{"n_layer": 14, "d_model": 192, "n_head": 6, "n_kv_head": 6, "head_dim": 32, "d_mlp": 512, "vocab_size": 4096, "activation": "swiglu", "norm": "rmsnorm", "norm_place": "pre", "norm_eps": 1e-05, "positions": "rope", "rope_base": 10000.0, "rope_fraction": 1.0, "qk_norm": false, "attn_scale": 0.177, "bias": "none", "tie_embeddings": false, "parallel_block": false, "init": "uniform", "init_std_qkv": 0.0231, "init_std_o": 0.0, "init_std_up": 0.0231, "init_std_down": 0.0, "optimizer": "adamw", "lr": 0.00129, "beta1": 0.95, "beta2": 0.98, "weight_decay": 0.064, "lr_head": 0.00564, "warmup_steps": 342, "schedule": "cos", "final_lr_fraction": 0.1, "batch_tokens": [16384, 32768, 49152], "seq_len": 1024, "doc_mask": false, "train_tokens": 478500000, "steps": 15193, "dataset": "wikipedia_en"}
MLP neurons of a small language model. Each row is named by its layer, matrix (gate and up: input weights; down: output weights) and neuron, and shows model dimensions 16-143. Each number is 500 + 25 x the weight over its row's rms, rounded and kept within 0 to 999. Numbers have three digits each. A neuron's up and down rows have the sign that makes its largest values positive.
After each neuron's rows, "fires after" lists the tokens most often just before its 100 highest values on Wikipedia text that the model never trained on. A number after a token or word is its count.

L9.gate36:486477495494484519505531504533515526532488505491484485537489522567533465481523525496529498499504508465515508515483515480493512471495499536507474508500502510490527540467480503480484457495524502520541461514459505493501489507489480506502502501486536500476468545449476470530552502517470510533491535491510498484571521492543543488514500491492531472509511506516566516517509536471496529521500
L9.up36:483481488534530522512478476523497498464492461501491520548472482520524536542502484484495496499520512514531462503521500494510489449501536497533504498495525464509491514451573483465492489531494469500499485520506488454558498516465489533535514545492554496525469455497484506522451522450460479474470507478499485509512517507456530481491511523534459517522514499523519502553533519496498487529477
L9.down36:539509448470502508469540537573538496508506489502525466504477499522496487477539498525495475493511518481493513499523508476470492501502466532495487490526527493487506531487478509513502491513526502493535467542471524531475507463472502540503486465527482501472488531500471525520507502501526472551533506497494557495523483496512499527507500495498488435471515515499496490492519518489497526492530
fires after: "\n" 97

L8.gate466:485524514499512494474476531490503462516487544520511472454456467475501470503513458495484555503467508472487506497483507508505484482445505498499469504512494446543514501488496540489495477513465475489506483474495507534555456466542483516518487549511539538471510552457504496508523527538494542504456466500471537489554512494514470494542498514517506535517522497463522479501502516520490430491495
L8.up466:483489526474480483532455524503530488524471501468524503500512472489502482493522518472492529522505510548505498481485506517502517498507481550557473510515494536512547486539525490476466475481451543501477508500518481524491507504484520535527487488513515499529520495483497507493514564541512499493520489460490495481567469468509479474506444538519518505444528486538524516496490514438483483485510
L8.down466:441460516465461418495508498483486507472548507505493475542533469490483509499496460537523500498478493472519517521470509510531500502457468526504569501506513481520534515503509510508524476522489494502466503505503497479508499524445508493439493524510510429487509506488463544467547460526489474514506475502491509509487482476520497509519474493446502480513528504489453496500497522464517515498516
fires after: "h" 36, "H" 17, "o" 12, "G" 8

L8.gate409:494496481540541505544542512491512463455501550519466500490467504531519553510531465498460533475493497522510510495492541493478490487500503503471468494481495491505506525516522508478486482504427454485529517506516501496518500513491485477476527541551552519554483506490479478514503533499505503484460519510515515504519531498534469505499519525481475480477512507481541435465496491484506485495562
L8.up409:479450485535525474515531509499520557543501485466531498492495534512469501496457496505518471496519488470499511467450518484489459480470482530483471485539495494524537494491510520536456540487492500475517490475545500512487560489551469478475525523527510483525505489543503484526550539476536572544471524471537505501482501504476486500490485533496497528547456480482492531490472472490462491490467
L8.down409:505530494458532492512514497474540532515532506515513495466546522497466496492503510513490477515494468489531530513496493503484488509534519485506502567495451481516529478491499478544491472462525480531503507500510476495500530481480441510455478525512512519498461525509505536491497552501447522459499529528513508446466458494505544507556502489512521513522500498476521476486532487542543509483489
fires after: "D" 16, "P" 14, "T" 13, "B" 11, "n" 10, "Qu" 6

L8.gate127:510492509472515497526511534491501523495468515506512491527533498481525504481472457485502503483476487497487490475545501492491482498550503522528523494476473514479527517514510539530522540540452479487468483521501439578478520488490477541459538442502498487488502496518471478504522517509511495525497512510458503476527498490504501495497483551488485450528521565499548522465503525461532491541496
L8.up127:492519480509512474477501507432475489509465516515510484530509507494518494506450513485507478473483493493522528473468531478531476525451501527486529470500505492492475493527500549525542478495484445480483464563483470520485491482478475500518493515469481512512491497480503474542536541522483528556496484512486533474504530525499502540472490521523464479507548517562521515498505480460481482514520
L8.down127:513533504459509479482488498528468479499492530504462512477530487543526487518508525488513492523544510507535504511507495474511539501471424504503468507467501480513524501514521465480489463502489514508489525484539529481472518535499488490490504521480530487474497500541505493480514488529443484471487473539490490509515507478515478487525492474484519556471447498486510525548450470565488532512516
fires after: "b" 23, "g" 13, "B" 10, "ol" 4

L8.gate284:484507472518520495462515510480511519518492563507515527504503510511505495510519453474479548449505471479461476462515467483555502493532515483468523484502548413553533513478483517497491514522496502473481523522482510535508494481501544488508483525521480505486483485546489500538488535514500493522523468490492513540452509503518489527480485444480460459510474480551460482467532491478531503524512
L8.up284:489484431530507470485518489480474510483495512534488507514502535500534536452468495435513496536442513497469489483478517460498552472484493478497462485492507462524524529530510498490481515480498531485477467533519504478490472522485506504508527498502505461481441474564504473486501511494524532546534473473509516467510517452523505449511483494500479545458518498523518520504490529522529528552490
L8.down284:446489489516508489464491478504476488483516449529462502525540505516530518493517545487495505471525504519483471534504472478547474498508526515513498470505538512516507498520519491529507545483522482527497517493500509476531462462472533522501495515452464433467502504503479431508525577479543558481517526525496514521485504534549485478509512485523497503536489516510492504501507481454504515540498
fires after: "on " 30, "On " 14, "| " 11, "born " 8, "D" 8, "(" 6

L8.gate130:502441523518494498538524509541539499507497502483507476498509515531489524499498477446504493519498504511494492536515480480464487505497520531481508504473517518577512533528540520516521536515481504474468510480494490506456498533537499505528500469533525524515530540509511493493532527496467511480447516556482519543511524521487473489460529479504490490490504458462537533481566468516515503460502
L8.up130:510501485460473510530500518540502470519494507519475493490476514553462505470534534515495492444511430535527460453492511474508491549471515517504510522573509530485522497494497517531498511510479514494456503451561485491535526505525510526518498520518533495535508494518469486479500502523477486491492540498508498530520511503518492463445520506476518520519500410516505516487481452503492465466519
L8.down130:496492510500494490547470507479509528504534475471507459435540473483513502508483553470520500546518524527487459527475497521487464480484472488527509492503510461464509515517483511529495492464481496486504498506490542510467505563528475512495467495517516510515514516470475466510521502534499486487493493533538486519485488477483529523523513499535488485503547445478509496506530476563501512547486
fires after: "B" 19, "D" 11, "T" 11, "P" 9, "L" 9, "V" 6

L3.gate213:515477499492506460536490467511510467514501514533496463452494473505471546486503445448477466497524506520535519497478536524495490489505511495551517515453449484535486537521473468511507472513493456489505496499464454546519489485488491493465548514535529515481480504466494466519481486489487491496480549516523513533510459476476481524520501533534493444538479545553495475467520554473479495467524
L3.up213:484483501484508483529507473548510489472509514531497492466524468505476510483509511457503526466521488516496506507472504514472496517540514506522522495501468500498512467490441474494499490479433461468475504503505483561503562488502514508487495473520518497477478504504485490518507493485516518485490524518539499550449477496501483506517527517551524449574480542542492489508516529449503489503529
L3.down213:550496484483519491529548464442496484494474484496475481495507452521516511507504502526480487554460487470490487462480523474510523474502503457530511453459496538490475506521536517467473486507518515456480455513461465508502477546496532505485534490529491429499533502527513495484509505500490517511487524516554502519444465471469474515479512508503508502497485495523475468501523502532479509463467
fires after: "St" 25, "No" 15, "Reg" 11, "the " 8, "his " 6, "| " 6

L9.gate69:530507460576546460537460480493493469532453505512534489534487493533495505525534475484490490466476537474507515535471506475499457469525494467486481530492509533535516527492469524477503448538453526511536484522517498465499494468510485515496472484496526490487526519462510519469476533497493484512522531548493515460513543450526546506480505457498471509496490525538525481464512497457525538522508
L9.up69:510496450510491500505482492537512477470480468461537443468546509473491478539553487537520492514492550455500485524486504469464532498495500501460486523466478508507565493470470505465472501489494528467484532483491497514517510454549516505513475494495502513516491528532524516511531510535481453515495503463473503505511529478477527516477488516508528516564489486527499493488479492479500519527450
L9.down69:515490517522521483516448533547532488488508486481505488475543504467522471482478494527511486485562546514515465509488475491480511481508493497517525517473494512491521506518509525527568478509565499468536468468511538505485549487484468504441497496497480510479479524490484476514485517497522545515485467494485483497460513498531472497502515478457483514481472482486516511490489526518505461539481
fires after: "was " 23, "is " 9, ") " 9, "as " 6, "became " 5

L8.gate114:530487519511526519548509508514523515499521535554510520523489505495502534500481548513505497534473527520510512465478498519518511476527473521468451515484484518499458535488530505548560532510475439478486497484509477527515501482493479505480541493515504521564476508554454510438524474523499455523500513526486490507474472451508522480513512496496531472466513486483460550479519487457493487517524
L8.up114:508456497511527527501509544474505544471474494493495525506493524493446528493504514553520493496506513498434521510482488485539535500536491543522435490525491565506527497532530502476509475523469468462505544524501479486538486471497546505482500489482525524564497470471512518501536492479503503510507506515502479541514517496491523449501521510521539522540553458505496489477511526521504506482504
L8.down114:487520474451447481509516483463454475475505543523488492497522508511523460497495473455517503498467517484520462472455476478425491489514457502479490505460464460454491508520469480522454489483507541478497510490478509500446506492494461499491506548491498490465499527511522494495453538538462498484503486477502525479473497492518467482477532497482447513500481527510483477531483487495507473487545
fires after: "B" 18, "T" 13, "p" 11, "b" 7, "m" 6, "t" 4

L7.gate405:511487461515538464437505489483455523500491523486484493475526534532571475549511511481517488462497524437497517522469466495474513497520498493499512496501500500547470517467459484505538450496454552494488517567542549547481507497484438520498464493465527491513502565521499488469490519490511484514532481523499557476521492497506486492501476418478466486523462510502515497494489478525478515531478
L7.up405:492500491468502504505532532524515540467499481522544443481501521497527475514526502500512468542506474543523530447489489526469479488506485457490451510444518541466456516485487487501475510518489512490517525453508501505470509498545547507549465487518493482506490500505523475510525506541538530541480488492518468492493526473494469508509498494506524491480466522461455501502520543481452514503474
L7.down405:446519525494475503521524517503522478525502531510503477484499488491471509542509500463489498508521513532473468483519491466511476507525508545472501553495470498497535491502495523497471470565527521494516459496506484524478480451511493482504499495495489562468544477508530492504487531532511507470496475489510488492484490480464534525511525537500512467509516512498482464498502496457533586491518
fires after: "was " 22, "is " 16, "are " 12, "as " 5, "were " 4

L7.gate432:506504506485496484461510461533499524509484455499508469527519508518493478459473512480548457523516470517484476504519540469471546481480506513492492513483513503513512518471544548504466476473465432535481488532479510543540499509488507531493526500460533488512482503498501545491461500498469463484510555514465511503490508510526513511515463487495522502444497476509536474449516520523476488520464
L7.up432:512502448503500505487530493517465534512454503472497485474505512491502491570491512497520472493519552506491449500531530520487478497495511522497473539485482509502436544517479491471497474511450512513516494470501488551493474525518464505510461456466524459510501542471494511529489487480482528505485520486504457485511511508520536493498471498508506525502500480470532511487527464501560510496462
L7.down432:463488438464517522487511515485532496486481499492479504473514489488508499486511517516483456488489512494473507504545522512485513450463549437450497511466503518519505529534450467471545527524508519482518513491469479538542500562503478512500473471510522475496535503482510504489516493481472516503506507488511504537505483492493512529484529515511464495519483482507487519483516533492511581478517
fires after: "\n\n" 59, "\n" 41

L5.gate269:500484465529527531496533457495511495521469510484482485512512481507530441531499464478492538484486494520524512484490496495493527494502525511496506483490486540445489524489514537492492493500503460471471462502501507491530494439458504511489535466532538533493504500528506457527558521476504525457536493523485503522505535544497512539495524558509519472534492493537526501512475462477494498514483
L5.up269:514511485498574521529513510503496492499491536482520533504525470502465544550474521522458524518499558476519496509531534499492548456501486545554494508518502516487467498490447528497480464509458545463503507496516503527498508548519532512467493505508514486478464451498493468532490466532512511492487480508525509506507508508463470469463498491540459489537467501506531496513483521470519528535530
L5.down269:528473487483491483530498509510447558474506497525462518509513493467470494513535476511510515492453527512480486462488488496510533482478523477504503540466486528495495511487484452508435489519486516432506485469510498493499471528498533529509490562511514506481501495481507453507507486493482486480475537493483495495468567488493493484454528490514479521476529532526503472477496556518477484518516
fires after: "| " 39, "the " 14, "had " 13, "\n" 4, "in " 4

L8.gate30:503498508514548536532487468528537526491502500520476515521499518511541531471516476457488477464456466502499495487509532508495553526516513470498508558500471499487481529473499514551506478508516476552499474543515512472520527476527528492522511492502523485529495498465475508539493463515498480492515510504505569544536481518532553487497514525507454492446487521451524503516506529495495496505487
L8.up30:498502491524521548495532515525518531514465512515547528490517541466490508492500527527484526491490438503523515483492502502527515523546478528499494489503498500538538482502474474461474535550511453553478483526496487527489472479512501541465485474509497509558487509546499524508489527469501511538500509477516490496504500502528463489489491538503494481508522502490522474475540442510440528473491
L8.down30:487510489508467517534485482477473530508475516514484563503552533509518483524501532516522517492533498506505477556507536531524501531564519516502515501533499488509483456520503495477523515489500526469529525521461533516501470539532500488480497501518534493538455521472472464489466485494472503513475478528497478470495466527490458501518490498509515500553553508512478482420554487514531541482500
fires after: "P" 28, "p" 15, "F" 12, "T" 9, "M" 7

L8.gate253:500472467499484524529518529481560491459514445470486477501473550520472503516471515504496469530500473510465515489541497509538496494451498477482464514461507478510493527519501542488494529483524499512527504534518470552523501525560511511475526494484497529527468515496509463479511465516458492475501526497483496457500455497529484491515518511523515450461514486496526508466494503478536500518556
L8.up253:485519475544517473480510504482511492483483502506504536510504524496509533519503491488511522490489501522502488436511524487508500451461519477468509479542502452537488521489573507559529519499520472511460519443540491495511463524485515508483490498507513463492477481518532488536525492550505548525468477436496482550473475497525474505506479507516436501495484468485504479479489472505492493502505
L8.down253:494499530499500554481512540545503494508477464497513495493482500519487469501481505496585460503466483485484514537495439513513520500464556489520478476499461561503530468525471500485491495520535503479515493521511500513517516472548458520538518541488480540503472535521508490463485510481477473479501509542508497417508488496461483482482531493504546473512538528499499531476491513483511524543533
fires after: "P" 23, "W" 15, "T" 11, "M" 6, "N" 5, "I" 5

L8.gate27:468504505507482480548435479499485527503531485522509539480468504538466524500483468529461492458505517501482488452527522452480489519461516480523526499447492536529492488478515512449512487496486507497502465532485520496503486486488460475483488534463520475464529499502514432504499547511451491527463504521501531493506472472487512531509521519503501533510507535476499520518479538489458527523505
L8.up27:481498560547521524530507483492447463477517529509502495485484490520456563492498522502472483504501493518495508477496519503498526530483493479528515536498537544465485505516502501473510520454516489494475521484488535531499500540520520503497460480480473494508526513481491481500515520507504518517448460546545512530477487499554481513482527476487512500496487468513499497495531468460479433476530
L8.down27:516460469502508491487520523537516529513538525519505470475525496519491450468498473500509540458509570502483467517516495451556457512533542528477502525439508520479509480517500473489503478514510501498493513522556455506516525517522490458486473448474559479451488518473513490542480508466502534494477510505497498499479563484484515491526524528456503479530478489480482476471523508507489519488504
fires after: "N" 22, "T" 11, "th" 8, "w" 8, "n" 7, "Kn" 7

L8.gate448:508480483505521494520511486513492502470472523504506551507506499523565498460507455511505491448477532489504530565479476528509536513487496472530452506455509503514533557458513509515512527504480509469511492498479461467451505531505489493498513517500513534479481530488500512505460476470504505506470506526528502466535522504497482513504489473462499522481511542528474470512522535524504518494516
L8.up448:474492515474532474501536507535523534452507497512478504532488481548512525510484444481528506474515559511518463533457526433518512508496514506513495516504495485510542516485516453503498517496487497492453495527537470499510522464493522481465473498526488467491500538482542472473477503505525488512467482517480482526493515473428536487463534491495500516498503508490505496507511431482489542483497
L8.down448:523526503495530513544449492496488494508505501549523511476485539461471490495483545510489490543482481498461510533506515547478485533476453510514490521511515492478474476469517548496490524515514475492535513466486516534447479524462469498494524552489498503476474488508518521459517472531496512509503501533540550507489479497547501517523474490464497487516557486521506514484490521490482437498516
fires after: "fl" 17, "ad" 11, "D" 9, "l" 9, "lim" 6, "commun" 5

L8.gate24:512472544501496458502482477542523554487478500540469506529510508479489529498515460512478503486514523540493530482485503534514517473515495520448501492496504506501499510545533463485505516515475467516447501515557478503515484473431480465499532451514493547529482498503528479496482488463463499527491535507500464513501477496500500477495510480470503530474475505528504451501535479495475542458473
L8.up24:506490529494525485505485521515496540458479445509512522461508513507502504508470480487554465489535488482492521490510569454554514495491480505460479456504487490510537481520509495514519500512471494518511507548510505490504441553479482480495461495504498493468521531507494485492540495528495496563581507478470505490482499473523501495538511488507439486468478496492493551476503485527485566485466
L8.down24:530517540475521499504540530498525503523493490570483501463509493473522487541486458494496525486552508499503517492478543468514511505521500498492537534468555476514484484496511475508497471486475505454505470501476509511487541490490491499477460500525514481488497484522480507549426485498473486530506521537547536511469528481476509527472511514488480506520485497511486507510507509458461522521535
fires after: "p" 23, "P" 12, "T" 6, "ben" 5, "on" 5

L9.gate486:521455465476494490524516506535488507484507532504480500517494478511492472531512454521492505513491552569518502523489455477485497484491504499500531515484538493513505528505521519509525478491486513433511484511438483486476505510510518487501506477497493494462499527542494503483468440478460502483530521545489493538478510489500508527503476530480481473461506483500496512504519478538556503453529
L9.up486:522534482527500491547478501519458526519488517492488506475494503500522517481560526530534518451449473487495520508458541479536526487531523518548461469523528490489508526527493510497469536466499509469510492500514510450501479448460515505492472488486495504554509512525506449489482547505491446459502494484510438460468486528509499483481506481480505480478505453529479492484525452501459491488472
L9.down486:476465497467516539485485516541502498469525535482516530519518483510501509519494495475482493534510536533477536497521451486488511464556485482466535527499534495523507498489525513493511506528495530491527537520481539504490513535487453499559532498478480522489550502515533500435477474541499538537496501509535516534467495489493555467507497489464492508532507531514494501518482518518532471501521
fires after: "L" 39, "l" 16, "D" 16, "B" 7, "d" 6, "Arm" 4

L9.gate146:518502456575518488496554512491517516556483511527463526525516533500503518479476477492494496505482511516501470456525494470500507500506489465485507443542467503496516519472530474504498520499465470479480489502482458520478505508494530517483520475469535483513472519457514492520465512525418514531551480482523510492565482506487489501533507484459491523428484482528537465460523477505484493503521
L9.up146:493511510500475493530481480492480522492445484514515479480489495479489526512574481465477503490514506470507494568462493518525540490540509505505492485501539453556518502489498491491511502535480470520514507537521490478540461572501481450470498549507493507533502482510483509488509521458504519544484524480514509490487538499527512473467486528495495519498462507481550512492495491516458488472513
L9.down146:525533492482523474495534468482504487583521531516473497512556517492519505512480507516456571479547540481503456498533544472489494496529507518486498504527486490503502494528518496479531517475469486482506499460535491522495509452481483509489482523510537495484479531510507521538509504495495501535526456519508482477498539489495465524479492482506519454505487510512530487484483494542519421482501
fires after: "p" 41, "P" 22, "D" 14, "d" 10

L7.gate33:524506501475466539508530539518473545493521505508513499487489509487509493552447488545434480509494504495484487494540468455535474497511498471474488506555521534500461517512486509514520485470509500499512513527493506472502517507484535529514517564539522553504479490519519493499491464574514505493530484537508487517530506482491495513529527506525489533446544489467490517523490487542501514507535
L7.up33:527504516457489511514530486499472504525539496550504501530469493523518529529491501563529516494461561483508494483488476522515472522491500478495512526488471495486478495454522452526524507494477487469476532550454523489486504488482518500454462507508484556521517497543502525496538500518534456463520514480533522468516516506518487512489528536504452522466502505497486467538513483505454517505543
L7.down33:497495546497490506510511511496484502507520495532538461509483481498508511544523505485485490495518496475486493519524464484502484504459486523462527519491520532483446492487514492517462531545507513502545475528469473505490535506499509510482502484527516522525496512543467506497516483508563498492494507474515459525507519482500480505509481524495467493505438534530527518506481490463532467443515
fires after: ") " 23, " " 15, "." 5, "4 " 5, "0 " 4

L8.gate302:531517511517519508531502537500495483498472496542488528474501505526532525499519467496518511462494500524516540453573541485485521485500533491484492476511531506532484522480475529571509499528505518474486484504479507479522436554471510548509503480505507528508521497531519492488458554543512523481507519513521500504468490466515477463479490491501492486495492520511536450483478484518480497477485
L8.up302:547479533512488430508494494501503517528498531554471516472499501545519516485522475496514471497458506504487570489487495481489515470481507534504512444533533466484540513483489506519506540489513550501495452509476492516484497488536527492484505501523512503535479503524526483524494478443488484477521468506529464510516508481483484427525535498501459516513500449544508504539499501509502527516479
L8.down302:502487466538521532520511533502511527512444521488513522535525477495507510508502508466476556497533462540496500497486488461433498522504521509483461503500544511488529529528498468512542486483474503516492523500485514515452537491439498501482479501545536556518494506478517506457464530473474507475489509494500517523466489475534480514528555456508517457504525510534476467472527518511524495506488
fires after: "D" 33, "L" 18, "Cl" 7, "University " 5, "For" 4, "Mar" 4

L5.gate61:494507482536517502485504503502529555533478512513518476454473512547508506527496521499483452502533507526480488467515524506509510499521499505471474481477509488511529557510500524510518529535525489502522476512550445521534458475465467513523543524534507504517495516509513452497542498460494471492437494536521469482526527509528526512449533523496518469487507477520513494486524524489508501462513
L5.up61:541466441481529509512500484519527538485538539505473512521498467500454553489530531475507547511475474497515538488519494575520507521497507513479487526489483518557505479507518509504473517512467519501505508535535487558521490494529561502460488500487527489437505564522478463537518491515481518499548473497508530509495447529507500510491454513459465520454475500497472485491505527490480504480517
L5.down61:461479542569497476501531513534467462487466472518506481479499466515489508541478455518454497500488544482519464482501542491489551477494515510513502454533485501495513494507486505519504541463487509502489430446503496497461512498476486464503529497546495531550492473466497516456498470500556527508456518497522489515516554520459513502516526505512490487500533514511505505537534495516507490534530
fires after: "\n" 59, "\n\n" 11, "| " 5

L8.gate468:506524481549517490530498471550536521467518494533473534480475530532483560507507483506487511517489485493516537496517535482503501476492495469470463504474509491507543519523499510515490511486474498475433525482525533507525517490504492473458482500511530517510488543483494508550467538462482531470463502556500472512513478489515488480498503506486561491458506505475539468457506485491480480476506
L8.up468:501500469524506504535500491523520498463511503494435564483495507441480506492493524531498493509540477461483533493496458506532483478511485486498506470509509484502480517516509499474530498500507497538450531542545507497508522451459526478455507528500523528501506516515484512478505444504510521499532553513510497535513466549466510483467512486505522525500525511498513493504492490511510534442516
L8.down468:486518478478490480510518501480506500509499493497517515516530480482516479522501506534476477484509489514500479489504486517489505537523486542489504440537529457506482498450468494531503525487525525482465541503524464515536486497488498505499482503485453519497515498535533502564498494476496503532482469538505492471475557455534511491499485532504502526506483508477526518493489457535472493524535
fires after: "N" 34, "n" 24, "D" 13, "All" 10, "d" 7, "E" 7

L8.gate219:507520508492512465483525512488496520470486537485449498521486486511518483480511472550533533463478492505508482518524465520515503533475515505496465497469526514463477531505509507513503530513485456469527523509533501484451525565508486503544472473497509499517501567498514517503502525485481466490505432523509481526539470539530519507534491522471487519507453500520489501496480473493445490467526
L8.up219:477527520532480506470512508489454512444518502470497504472500557516491486510492500538508488482497448448522500515541467513535503520515482477498481499495541497520466495521496535490504503483513431505555524476537511493518485506486474478512533523467475477515509498485480509507533519478445449529485471491462473541539490454531518500526528527504493474506484489487474475510525518475445518488513
L8.down219:501527484507504553496506520487496480538493440501503506450518464506513488504463472491504458569506503515512545491476498469480518509502500464522490468504467501483519491496496529474442442471521514531495490495462518518531515507511497513488511453449531497528513483487461471480501488494536524474468539483484489494487502515458510514435516448495488491513546499507506500488507497536517519522470
fires after: "T" 26, "M" 8, "t" 7, "cont" 6, "K" 6

L8.gate422:546487465474484521505494424508523509504517489512489462514509519476504481510472439510494522505494526511496487501535500501504496508519531486499468511523515547523499520526514503497514480451483486459499487510466533467501528522470537498505496481486508491502493504558534495489483491480527523465505549513531543477523465486455520501495512463478465509488476467479505516505537473525530546483540
L8.up422:520529540509545530525486471549469518530483493459496502507533512471547501520479518480498495486524520480504489529504496475491483451509497472482510480494487496544459510515514493522520481477535536500493501484498517481501537518498474495499573496522463490551475519491488481444480491516525495491484509573501509493519509470516484465507457481456508543519511508474498524497526495532501517485524
L8.down422:529513532508521497523487503549497535485524498487512553481504469486542507464515482488497527520524501508482505483505473510493545469476505468521477468474504493486481521500517449491540535480507548498478499511537490520494504540507470476507527531515482512523506506477498533487496558535496525525507494500506442530497594485531467469450473556510504481528514541497494517501456533506510487470481
fires after: "L" 23, "l" 10, "D" 8, "." 8, "Tr" 7, "tr" 6

L8.gate245:565475469494484473514505477493479514467485508519472494527496525502551495545519462478558507494487522510486492496504486480508532464467561504475447530502506499519508501532536537519497501497508491501539525488484476496503497505516553495533462437487563477504479509509504477466521509528518499494490491500528452466515474528475488479493489510448520514544434462519485449480473476510474500503488
L8.up245:508512509474488492500545508515507468501530459470500483520496487538496552532542506510511508510487537459515501492472481474522493517475496536490486502485514496520517516521484557513481525492528475452539513486478490480513512551491500502481512461479501498548503495516467440487495545532511510497525493448539471487527482529541492465483442510451479484478462513517499475551487529508501482485462
L8.down245:499539488467484477514530529514546504506531470548521517508506476480517531471491518505495511485504557462482521507509495522490505499520505508479501500516488506539505498524468502527441498501442486500517527488533508475520508538498489532545462488463489542454494540531513492517489511518512542512504489483537500453530454516472524503487460501520461490495479493498497478487499510520502461491450
fires after: "L" 39, "B" 20, "Ar" 11, "D" 5

L7.gate127:530450472523491501503515502515483483541487543473487500488502561539504462514516494498523485497497519499503482482477501500500526478468503514509505512476527539483510528541443511509491478546480530527508512497523527487562472480503543453491476456481509470462498519457484533527477518502525490514537509473520477486523503544534493479534495502491482460500514471503516492476489530503527516549517
L7.up127:516526465489528524495544447508537504528521505487472477503504444496493539533534479486474528473504490522469487463516517476512509499507517532546528486496507483497536504496464500477511475512496502502481502477458490484478500460469478504561502526489512519512473473498497463524504463484468519506521564491476495505469504495482505501439523573534480468536495467495533486477509530534499549525570
L7.down127:512514517490487487451506470510489439491493488519505484481470530560477510523505486467512495489431538455487514544505500475501468498463513533497508527478536528472464515509469506484490470522526475506490497531492497511542497516493474482465465499493486514503546514489458485472507503464528488503525488486524486476512546494497517530560465471519486477516549503523492504463473485489542487557487
fires after: "\n" 14, "1" 13, "==" 7, "5" 7, "4" 6, "7" 5

L5.gate240:522495489507511517468508454498515540535531505502498480484508515531516451487449496514466504465514532463499466485550519495475481493502498503532505482549526527521485535505486493502480536474440507499512513527460531506481482500456508507508477507470498495485504523505556516525502495488481504507502432476535505461495486521509528512494522469496469464553489548470452496499538466502528521515496
L5.up240:484481495523502499485497489494497496501568472475507505518527490534507459502448472487477476506485495489505498508469463509493538546540509503473519475555516489459443515503514556489495486523470519476495483524490545534490533522517465534499530486439525527490511500513489477495504520484496508460475487520529524510470487510455458519534481506506537492482486511472490476455516491490509520491497
L5.down240:514511486540540534452503479488534538526525546480506483528495479550534522498497474482505504491501516502465504496534509476520475531494489523503557507534509516545484506471477516489516537510500492528502508531494524506488504459497499505512500467501482520533510517474491503514448517475497524510508468486486530488479510544491517525533507426469480471546522497445502478516519495513473501511514
fires after: ". " 33, "is " 22, "\n\n" 14, "was " 10, "\n" 6, "The " 5

L8.gate453:527528484499508504563492508509482507519519475538486474504489467505488500500497472452518498528427515498482520531514499497502531469523509514493457562486481508486508514447485516498519468465480505451511515494542502491519462517479484519504497505492587519476479503484477524479498481533513521550472476486491485507485508509510460463532545532468497521529519531503499485510521524479497536479514
L8.up453:499535484471492527541464472516516500530532490531514520477499462467443535534504531473482503530493528483512513540499522522495509485507483486536476541473536487472518496539524489502465508488503497466544503495537503473538488487484460496528491513536521514476495506477514517464521486504551515553450515489477500471470467456495487500551487527495537504520547507470490509518492510512503483526458
L8.down453:521492507460477485474469511485500476503544474478515507470521485457508494551513480533477451521553458519513480483473532493520496511478496501499529495532453503478480511502457489498462507516532493479500482475466477471516512473486527481486536501513455480512509535534480473509515481514535530492506502496525509491458473444492523474486493519547511489486520471455483480483471498522469476482454
fires after: "H" 30, "pol" 5, "moun" 5, "Hung" 4, "o" 4, "Pol" 4

L8.gate415:497491507497512493513475500526483517539477497473503523472517507508522489506455490469474508485484490554475444469489522512494533507510517499523478516489543512508457496498558540503507485466549487475514478521495531511478502548511475498509471481547531515531501512505542440473524466462546487469481501525503459491513520479498542457432482510442542527492489475472506474470504492470492512521493
L8.up415:500449507518526519503520512501475516479478481475529537522517527477484531471517539512488495537530494504492493476507535514501472492522530524457540497480511480485496508498469502493493487525513525483512535499466514508485484481483531500529455551522482542484536498504531497464525521508484515529529482517543506500456535513501474520488536432465469452536495493478461474471509465509492473513505
L8.down415:491477479502497458469484500563515493514473501438444530508518496476452520495479499506439496472512448540487489475496500490525481476547544474498481494534500507471512489493547520484466528433511482467527523468499570509512494470485493458514466456529525496560508501465541493493509516502511523494469506513517513524528472478481529469484458499461496518510433495452519484473505500484498499505513
fires after: "n" 23, "N" 21, "V" 12, "D" 9, "Pr" 7, "par" 4

L9.gate74:498547519490479498509518519536474500546465491496507483490477502518506515508534514499432519508488491466518503519519483507503501538493509524479486501493539471499526512531512481461509492521481488529452534490509554555477456494498526479513516487485516504495501494482484487514564554547519468523459494512513499495501485478511519455530464483465519525495492473522522459444468496474466499508495
L9.up74:519459513533522530518502484510464513484505501557519474498481501483485521494510527533456520476508462444507458545468493444523502483497537504509536464537526472443505508486503527493480488501477466535471528506446471476518492484519464523467521513492487527489483500510487467540512513492513512521520525491509502491494505485468519460551504500503511514479483438491529507514531531536507488510469
L9.down74:467540498502518496481504512494448517560462470542499490477498524500510521502504506466503518528518495538480474528508507500520478524491505482497470507502479543537532501536446487469537450499505526520482518507533483512540518537486516507540496504519500467504498496492501512507493519538445515457476502532488472516461470476541538519503508477458489515455490521541504539466468464450491515499514
fires after: "| " 48, "N " 8, "n" 6, "D" 5, "M" 4, "t" 4

L9.gate374:517501474532478495474540496518448494529452491493470524512502497552475490487536513510509506495492497477504533514525537486496483504505553507492546490511496520477514522510477555493488463481482463489494562519481535507540478469524508533500472465547532451506532551507487523501523510488500509505532504470504504480485535466520508507500555502528500492512480484512472457490508503504479506534519
L9.up374:488511518516478524513520477528487495492472503480477462511497549501490520490542492500486504472477462532519475506484501496532539498535501480509533488507506535476478500540509517510509496474502480472529514445494509490529436455480506484516513513511503510524499502491490487508567471507468455479511518487520499519503515532507506508511528552482533535502499480491493492530470516500405458508517
L9.down374:513486530467464536515510529537477522522534484499451463477461479523513467497477484498472533516446505489489481510491512479484535542513475515528501476498521491462512510516550490491507526476505477508480504526469504485496491501444504470492524504505502516507491454557459503500515464532468514499466503520502500517510466514463469511480445487464522486538514505508515490531477512546451463543472
fires after: "T" 19, "N" 15, "9" 11, "M" 6, ", " 5